Weights of a small transformer language model.
Size: 19 layers, 9 heads of 64 (3 for keys and values), MLP 1536 GeGLU, vocabulary 15364, 76.2M parameters.
Architecture: no biases in attention or MLP, tied embeddings, attention and MLP in parallel.
Training: a variant of Adam for these matrices, 609M tokens.
MLP neurons of a small language model. Each row is named by its layer, matrix (down: output weights) and neuron, and shows model dimensions 192-447. Each number is 500 + 50 x the weight over its row's rms, rounded and kept within 0 to 999. Numbers have three digits each. A neuron's up and down rows have the sign that makes its largest values positive.
Before each neuron's rows, "fires before" lists the tokens most often just after its 100 highest values on Wikipedia text that the model never trained on.

fires before: " |", "\n"
L16.down1446:384501520515479496474448425412472474476446501476564414423601519574467516504415520519519412524466363460514508486515567498524530543536596411534590472581450419404481505469539520431477520448559429420534532615424537558463501533428570522500481435373435410455501524471481530539513461565492502468467477480414500535479540466434569464489488458437514497491311430556530548464560505549501563547481458563580468582527571554515413524534518509532517606555449467462481576500508486456541464412594520480447475518518477384545453432425466456512522422496448506510492469512460458520495534532474468550491536486546566461508472488547516447456551583508556564505459466484422484509558463496499475435564431522509587554578422515504518413448470476481525501606603519466506480485605583489475481533433626

fires before: "\n", "born", " is", "-", " ("
L15.down663:503410433557506459546564511438502617490451516497488464474515393502519525444607541443529514535580549467371493551513466553437560477445514480461487445544552530568592504507455525530553532551457591616528513516573448504404467534458466548502511464539422473463547535531492462636526435521508575537460487500457538548456477456406476489454525491479588494493567454559586418553542449516520567555450537560508415549471486538418492456562567506540559469493477536442581503436472541480484500476444430574527331417386496575538537553468526490484536540500473511493437485515524655462495395442459512398498536415530458527516520423475554572536382511486445553423483520498442451549451516520432449537556416557455434533424534546515452517500409532567504565514545526556399547513485515487484552473499481

fires before: " is", " are", " were", ",", " was", " |"
L9.down1092:399431508470462502487460422527536465487423492500511529555446531561526483498348512529389510544358440450440496474411493533479405529455476468503506502551568413512448511531454506492482494475507379489458555489512552675469508421508509523478595549503478530502487517492404501487541416545518470438438679585468507508519543511553601539519447486529548495448516535457475479483449463476420495422552494538493440421578550467479513443550527585513461511499447486518518481505483412544457350567577507549478472448450428510479505510549577451414551576541544507492437460549381531578509634450514563529528412511577399629434424421427597469417518565472482574462507479463444396482487496533541563577389513482505488509501460539405475487458478502472463578501508396486597524535486488457536540544447459

fires before: " is", " are", " were", ",", " was"
L9.down499:426411516493566515503460549443534545493537478503561511543484502426556517466394444577426493532561438492518502550505508521512460558523494435461531526574511517471429464534575419522527528612563477454480490526455431554537456523443520439471496480526450572493568492529474504543466446567517494503501504576515524451486409435511595429567530576581436510435495416516560413416474454472496466464439538573472546520583518594427534480531469470532419512533450429462476402503517561539459467508482484487547508546548649569534587493483593532489507515531425627425515521526428456570496480414503539358493537584524430482536519462541454509459431610477473506428568432512522446482490410506426548463496447465382448455549478578482460483445441436511447520449525491443473526484468488473516566518479485

fires before: "',", "'"
L16.down290:549471496494485490523488481460596505574510448475465593437504503414491426439454495479592571507406453550513480564544575504465521516528469477581475598450478495504546578472514517395482526517521502451469512535581382546456458540471449473527557518500542505533603538509417519483463488531509473459439450527486543409459496516501505544461510522478527461466478429511406474455485447593489471428433463565528467388519511534471599507617519428570528476474436516479468446514523487503560446543460442495485552561480560469551588504433576542516478528487437463470397510554578559560485507533496509510507466444485508491473564534515378542509488414545517481568502476521531541461508591621502478519501429464442486458583483540465496426627566409534534527523413462500501466484479497495530453445529530

fires before: " |", ":"
L12.down6:445551480538544569467564481497639541497599530427538590463537448470570435450514515445489507497472533480477516444530498481407492455544515485420481481530484450563518432470456557447516424483500488605561480521482574458600495427493482419494489471616483490513600496562525471515456488460467533515501459530570434536474478480536554548499562499522504499530390468480456516448433511505420476356463504492543400495505536488535409431497523535536510478549486450496465518564555483388573501423492450518473612527479600520492416478483437571468501555537415387481425509510435563526460545495526464507516509511486436497408481418578522548456525476600482603537498511548482535547495434495531477550495411491518501574568596505460566537597510520485558496473520478479591466507538594499573476472526611

fires before: "\n"
L16.down522:618467512448537502579464507546488368504489514553488472551515620459575503451546441481451471488507469603538479485491503525536468425451433569571453578527499518543498521471483488468502500459515593540424540509581516508579533521508604518511510464584416448501527442447548552460462518498457551556422469438610382482522483467495495430456426471453504430493431561473439513514441534502456404475554501469542564552507476502556534497508507455538503520415590497535444553526440477543519475523529577625452516569479477507430475515584518481503449566490528475512485536576505476473528476474398456581514462467567398552551539491417592512574434540532514435488505466610573406492438406481549434478582545463500504553467561465475539571565558448461449542505428469466466602610508416386395514470574493

fires before: " |", ",", ".", ")"
L12.down1061:526469513464508508531412491421487523495477409506578534487521548533503501417492473564496535501596510589451526509492452476537539499574453458628478495462438499539455522513501504467574443416471485470473535523517504584549544532529507459484541512456501518504415535477599516529494505523551606441528507508408458519481516517577543548454473504498487485556474544454478499491472589513459461480472515512478524649540549490512506550492494425489568527483492421575477579562462548475552599549566517418469542505519516458510488471476434514500391569518498453448465597529561525487523573506509497533455487482540466495468511470546517532506590542452462535469444421612417444562552513506491518474455424545475554476595527514407594540553542537388491515474571490558587501459482450475430446483531638

fires before: "-", "\n"
L9.down596:525537515387545452523470497537459522604475435481497582490571513484524502526513445544546504500487486452509488551420585489397524567606396504505444555463487499509520452450393456463510446496449543449453511519484582394501391545381423576397463530511534466504421527496465405562511453475478538541446421528585619539536521507503523475433501521513480478485636517525553501547552414493532560518501505463633505475501554499487472408564462523579541409534510466544486543542434459473494531535449390460575532475482561516547508471510452531477537449492553484555464545494525511462522534472470474537458421571543414548556617481590503535488402556495453570503518505438495513603466482398508508571368504488559580507507558444456538513386487574508520539550521582529537526449575432582516472474458450

fires before: " |", "–", " November", " January", " March"
L12.down857:536450403459417441473535493501529492482398444481463544520523476506468468537549451481510570542537431513500458451519495566439501556550518573476485421442475539520443503485525597554495466480363523553446393482553480529516499439571531539592530585502578498492426480404509566513469599578555511455557454432568517533610523521562474461521410460422524520520516580462528484420462577563561549519510466467467527449524654545555545449598573542566494443542491445479533437462436521431517485438489475541440487581570466540521496526549423553488562606595501488557491402463486578525399482601616532473450481477566520420460521476488600556508566587501462439578525530440557584460493524501593461479514486409511461546538540599462491525507494511518479519602522413504522447446425464542500628490451514

fires before: " |", ".", ")"
L12.down711:531449485552518489497507541457464498469530541585583459415516557489506475552434548516556431433485514465465539520401543531494539462508561558462536490559457430514546539479443437503469467515481432463504495464481577489512506510457452395350588450477526508517449529508486572506557493439508533567568559486444588481558503542496503531475510557466470452444276451599575597450435569437461409433600562470464464637489492509530489546478495532518603540527491432441448462480432483584452462494504526417497516419509442505444507484450546539543524496475420485413551439508498466431502664503409472508486536448559472586499524474508468527442534440473413483521523417507353546517477451487502486457488474549547573511481531542539487496459483605496539554571555427605512547483516427490407485514502526

fires before: " |"
L9.down1301:517575514584524563465490515488478525478514509432499436495444531526512492475407458463506462470618484445503440562479571558570569500502516462597534584445468485459610538534500416484480518521421436469517566482549548510481552498433599557494517466488492428586414433558464507532548528391466514563539563523493510500511564399641474404577449513515542496412550526530612523468509516511513565507548522546420478447528397456589529552577433446539429523489460499601499498447468485585516441448490452478509416410646574411451502496545555487444494446530471520527471580493509493468559490510538451572564547527503551478572533469536526475480556457535470487491454533428489545474548546450464490513391544596477474437462477499490476528526467541402501590438555484540513535335465330464607466403435457

fires before: " that", "′", "',", " \"", ":", ","
L16.down476:518503548566578572545499487508431581635399437398552547509492529449478523469517478445523431382499483543517482435457502457548478548458472425581572541492524403565470430531500494459472489422473402549566521504525553551498536525506498515519530567585540561523520604503430580536557494543555444424435544507430510507577548521491423479472511559440459465550645513542455539521456516534463506552515510465424468436509423533539443491551497402435538588536482580437495456554408402422608407513550510456505557504502498509531518560569512490583493531461408489529467429438421509495502493572443534469522600438481518517540538488524547582563525571585459505555487505472693497506517487526547403488514494506492494528540524522515474447510520479639455449478466582444499568504464527477454467457529439

fires before: "\n", " in"
L16.down1227:379507582440592515506473469466559468493458468496505454451491443593577443523553522489547523512497487544519550401473427608510524524429505471549594480512443545486423537479542507459548531452502478470414519526451474593426482435506549493481466480474500451531489458547604515534531556478562516459492534535491549436461533504488517543561475538542557498563590450587460493523525516488432543471466436454534497419503438506447464445505588512489554584547532474493440453473466477422519463553513464460564502505471604552470410449535460534375395578597530591414442514523414552509446492449482524533595444491450440464473457487488548536540489517451544529486468528499599511550519395486519499559469546488576461472508419530524516504438551471541382506486480380479520433428516476432521498551478490

fires before: "\n"
L15.down1174:472459462544546538563543566486518438540523543486536473544506499491571553629460464513482515489443564538561428531476602607526516455479574516463470563524527487454499506516455495519472521510425443517454444415535539619464570504502520442538565417560520426520482482427513513499462504505475544493519526384484518454539494511553453575536510446469490528446519515457452474588400518523536493513495469568435520522516452535451516446527472508473464523576479425518508513571417472494481481421489515506544405461575527442450459511565473579489445466453497511402515470516423620548308555451489466516502431481423592508519562573562519471465548539534467544444490537488574461550493493543586529624616530503542497430539398525423500453429461561498532598471476538484581522485478491523503438557571587

fires before: "\n", " The", " It", "1", "00", "5"
L12.down1522:425599456429491516453493467563452352544553533491627508560466514521519502529383386437526406555439527476509570488539478529541535487492495474472538461473484451651453489620601508516512430428520558539547563508497509468625546527442525532431561489515512446534554586478565480498476561520523562465470511495552435495415488467476473494466517579454520495509640387508534483476469551534527527506532525390503519453574507497459533578544506552466523471415485469434453508519536459460580442509498536623512519469532476529517470488634403482481634437557547366486488517393496528444517497558526462446382416456524475506540454452492483549423471566430523532470543471523578523500512423486502526457557600499539566405447533473505473442520478433424475467431565395515528409565515474431514490559508441

fires before: " |", ".", "–", "\n", ":"
L9.down931:428504466437438601428502485421517519489458467522595549590523521452528414447509501459464562486547453493484407475471544516470461534475466507536558506380481434573444441543579593558571528465431504536375569541462516461480573467517408483426457541452550517495440469471504555468455410518433521478589518465465498478538508428570517438486562543527431486476333570612379548430561496519587450417564537442500468603421522523495550511417533447515495528438400547522418550485512411436550520537525459548499483584527502516434564491517484505463503502476485479546464610528552550551547515482492520483572413508527482489550490472579562532379460440463538440456517527500478510567423569438558623475416536483521515496535498566479532505435485510403602427460522546439536467456439515414415564521554524

fires before: " |", ","
L12.down252:565496476477507474545491439497469549471486426547499536437473523639501458522530466400531505542569476491484568497499587484574492517518429540510489449533490540595441482427467550546495423505475577529447501410486563466459533462462485483562552465573526458525475503524680521470493478562513454559545535482479435460575508359578540462467617597493591450525295457553582545409578570467507499495507534563486554633506442407604393540431498457534489489596536432502493518598552568540444510433460496452503466575545619474493474542474515490518486492481580550527455494594477497494558535520582493417455568534560586535490584470506505495458535473438503575496560472445513495496489403499574570484502524569511508557496515432498565481507522550488588468503396524432509429438506423494408519477483557

fires before: ".", " |", ";"
L15.down516:540491483433454515513535509491539558463473573501473462507541519536451487539418483521444469513504527514294445517390576529439499516486481471493537510482469446454488482470539494464470453537520420559494574413492515363533557511435480491599557502478439518470494493475515529497507505459473617459444452540534508580441539537519570573550502486560469508418494552618508548511495593546526539525497614456503489409460535474477541518521503532530482526593480485528548538469544500417536464488549530480440544459550499524441503437473574558484597542499479483533464470596456443479479486450535525558620521572417542538529478441512483432496542425512542497526513495503528470559480482466374497521441517542431498544542522480626441455340513598533429525530503572539488503478546445468480471494544504

fires before: " |", "."
L12.down976:476517442590459483473461480469558493488474495587574471388479550498509422559425542472519454501533462460575511510456445460504549486507518473465530474566491391508518572508531571503445482435545501529415496437460525480536601495502556553487489459468581453442402525494535482454416518475519513516511473449371474474442509560473355530556602581516459496488461512509469532524497538445542439524592506520568453538465542482561485454530515497507590476543539471455571476558500479514574456536482520460529504421530372549569479463515425579523490520516498463491598403515575554526618495507482537482525418412453491475522493440458513518647518454438513409553571524443442568485555475408446536496456532498574514547454486530505554514519494485515520443525480458577456482476487594484486462564511521

fires before: " |", "\n", " is"
L12.down1066:581436414498516559507566505489478504505635491522507480485530517537548534427503518549486481518477514535536492521507478535463456505383512560585528497527457567599557494499466525512534456538540524562458465465514573533494441517501570367559456554432498473512482536517491539492454519430488556471478533507427453541486541403494516546481512517484522567478535490469485486490414581523562542484470466375602534513597464493628504376438434491575441542539523449563442536491527558440529531376547485533530613503494508540535435466473522458418477483402464540504470550487597488462512451399519419565596480463460554519501486565398518543498409507485414573500546499495435616523387423496617479540486493570502489547489537524530494478566447537427398449478558472421388558486475521527546487547573488

fires before: "\n"
L16.down351:442507501460556496545496501481537491498505532533523381457519484533588561480549471494493616449504522475521480519601498450442487549435518471428501440490495516556589459482441490433543476496500459569455566491495504589564504541494570540488430432442587416520516477531537507401475549477558509421498561524487492579463488483581518552467515563429498488454546522499535398599486658482491502522453590461496520461404509520534529390409450524603498478527541477486529498510517504454495508533477612592575414494536518593460523392496499572568440522471557518456428600452498565506517516531572597476497483457389550409460499460474485551504572572485452578510424459529509394491573482478488503464462460441476460380490410616445541468421453527520432522447491462518541491516532599597507441532445487